From a checkpoint of a small transformer trained on Wikipedia: rotary positions.
MLP neurons of a small language model. Each row is named by its layer, matrix (down: output weights) and neuron, and shows model dimensions 80-175. Each number is 200 + 20 x the weight over its row's rms, rounded and kept within 0 to 999. A neuron's up and down rows have the sign that makes its largest values positive.
After each neuron's rows, "fires before" lists the tokens most often just after its 100 highest values on Wikipedia text that the model never trained on.

L4.down24,154,196,204,220,230,210,196,207,239,208,220,169,238,206,191,193,183,216,216,149,180,204,183,224,205,223,174,190,199,229,203,225,221,157,204,209,204,188,211,217,228,202,180,198,190,222,187,197,211,171,211,209,145,165,231,194,228,206,179,216,199,197,179,187,185,190,158,218,181,173,171,198,197,240,206,228,201,217,166,185,177,198,192,194,204,196,194,212,211,218,220,201,223,206,152,162
fires before: "ber", "es", "e", "ion", "o"

L4.down54,206,221,190,208,199,202,188,218,203,209,212,183,221,218,213,198,218,210,188,205,165,204,178,200,228,199,178,185,177,182,155,206,217,177,202,197,192,245,167,224,189,199,217,153,168,202,201,212,231,189,197,223,181,213,196,195,203,189,215,189,220,228,200,178,200,180,187,210,181,182,204,164,214,258,190,191,201,240,184,180,193,210,211,207,185,198,195,224,173,194,187,205,196,217,236,192
fires before: "ough", "em", "qu", "s", "b"

L4.down81,232,215,168,221,186,179,191,214,221,244,188,196,149,219,203,204,201,178,183,198,214,208,219,179,211,201,205,175,191,223,211,199,189,204,194,190,166,215,175,166,192,183,209,197,214,192,195,187,200,185,197,199,201,193,214,193,207,190,215,203,210,202,194,239,228,218,213,192,183,187,178,182,175,204,229,180,189,202,208,189,158,179,195,211,173,202,194,180,184,162,227,187,219,174,180,201
fires before: "ed", "ition", "e", "te", "ted", "ion"

L4.down67,190,213,202,177,183,179,186,240,183,219,230,203,189,190,204,191,219,175,135,213,178,198,236,215,209,196,190,194,209,198,204,205,207,210,167,181,189,226,216,221,192,209,213,242,194,198,180,168,188,187,216,180,175,189,192,204,243,180,181,228,171,184,198,159,226,183,224,227,166,203,214,181,192,190,211,210,205,215,215,216,192,176,183,165,197,228,191,182,192,189,180,190,177,207,181,192
fires before: "c", "em", "e", "t", "ire", "m"

L4.down89,177,216,237,196,200,217,215,188,199,211,218,185,203,218,197,207,195,199,204,203,189,232,194,259,173,203,206,224,192,218,216,186,196,200,191,163,221,166,214,219,223,245,196,172,199,211,216,197,218,206,167,198,224,170,221,218,189,232,190,189,199,208,234,203,222,174,181,224,199,241,204,229,197,199,164,193,202,200,238,136,197,205,170,186,194,179,195,220,229,190,179,210,202,202,167,181
fires before: "es", "e", "er", ",", "her"

L4.down178,165,201,182,221,191,204,174,209,212,229,210,194,212,196,189,165,184,180,217,180,183,223,180,204,200,226,207,203,213,195,216,189,193,173,188,187,206,227,199,184,214,210,176,143,184,211,167,239,217,194,223,189,215,208,211,197,230,198,165,226,162,213,213,155,207,185,181,247,186,208,192,187,241,189,204,262,210,228,201,206,198,228,224,223,208,194,220,231,192,228,204,203,199,189,177,197
fires before: ",", " the", " he", " it"

L4.down145,187,194,196,189,183,201,191,199,222,237,226,212,199,181,206,158,168,192,196,175,163,233,192,186,204,199,183,153,230,187,234,177,206,223,203,199,181,205,233,189,202,201,218,227,202,228,194,188,177,181,196,196,183,228,180,221,215,185,207,193,199,211,195,188,202,222,163,185,197,156,199,186,166,223,194,194,168,204,238,220,207,223,197,202,225,219,216,227,203,178,218,204,194,195,184,208
fires before: "ork", "es", ".", ",", "o"

L4.down159,193,224,192,195,183,188,194,200,233,195,164,208,188,196,165,194,199,198,227,212,199,205,153,198,201,200,197,188,184,198,216,194,198,192,190,207,213,194,213,165,186,165,187,223,206,224,194,162,195,180,202,206,159,202,207,165,250,217,204,198,159,216,210,235,175,253,199,211,174,203,182,200,180,185,191,175,203,197,203,225,214,180,224,180,209,213,163,223,203,189,194,191,197,207,183,211
fires before: "ational", "er", "ed", "ered", "ut"

L4.down70,153,210,136,227,180,177,211,197,178,175,211,209,214,193,162,163,194,172,201,231,214,170,207,175,199,206,240,198,196,209,168,214,202,204,231,234,208,159,213,180,203,224,202,224,224,210,194,186,201,222,203,211,218,211,188,208,199,208,210,190,211,213,188,177,171,193,233,169,203,211,217,220,186,210,208,164,208,178,227,183,235,228,185,192,222,174,201,196,233,214,228,182,177,190,223,214
fires before: "=", "P", "C", "A", "M", "S"

L4.down182,165,207,182,203,188,207,192,195,202,207,197,157,204,195,183,190,220,227,191,178,212,213,180,224,231,192,194,201,209,200,219,152,211,210,219,187,224,197,192,200,212,202,192,171,171,223,243,166,201,194,157,215,195,181,178,168,222,216,182,212,220,187,192,215,192,189,207,179,184,208,230,197,172,208,197,197,166,210,209,199,205,196,204,213,214,184,214,208,239,175,205,192,204,195,189,211
fires before: "es", "e", "al", "t", "able", "on"

L4.down179,197,217,201,255,188,176,194,215,229,187,160,185,173,213,212,169,188,200,226,181,190,178,188,197,196,186,201,184,200,209,222,165,210,189,207,251,221,166,195,205,186,195,187,189,219,208,215,174,191,220,240,191,168,168,152,207,163,184,213,264,219,204,228,202,208,167,211,199,214,178,235,202,150,179,200,238,164,212,195,196,170,201,181,196,205,197,179,199,206,196,220,172,222,202,170,203
fires before: "te", "io", "es", "ing", "er", "k"

L4.down118,176,202,214,215,222,218,187,200,210,205,183,192,173,174,174,227,219,212,214,195,152,215,174,245,187,201,221,194,195,183,230,206,212,207,220,203,183,232,182,170,187,229,195,206,227,227,223,180,197,203,195,207,187,188,186,189,239,167,201,215,193,213,165,189,184,205,168,185,204,209,174,198,197,219,190,198,199,204,180,189,203,197,202,212,194,222,215,201,230,253,236,211,203,213,192,158
fires before: "ing", "ed", "k", "er", "es"

L4.down76,218,224,152,187,218,241,225,208,207,223,192,196,170,240,171,206,205,219,176,219,198,215,180,201,209,179,195,195,206,194,220,196,169,195,211,207,232,179,209,187,227,187,205,226,203,222,198,242,179,200,202,207,234,214,221,202,204,190,226,177,230,195,177,219,202,210,233,197,207,161,232,183,199,178,210,213,191,228,226,195,180,205,215,242,205,231,228,222,208,208,192,228,185,178,203,220
fires before: "ile", "te", "f", "k", "a", "o"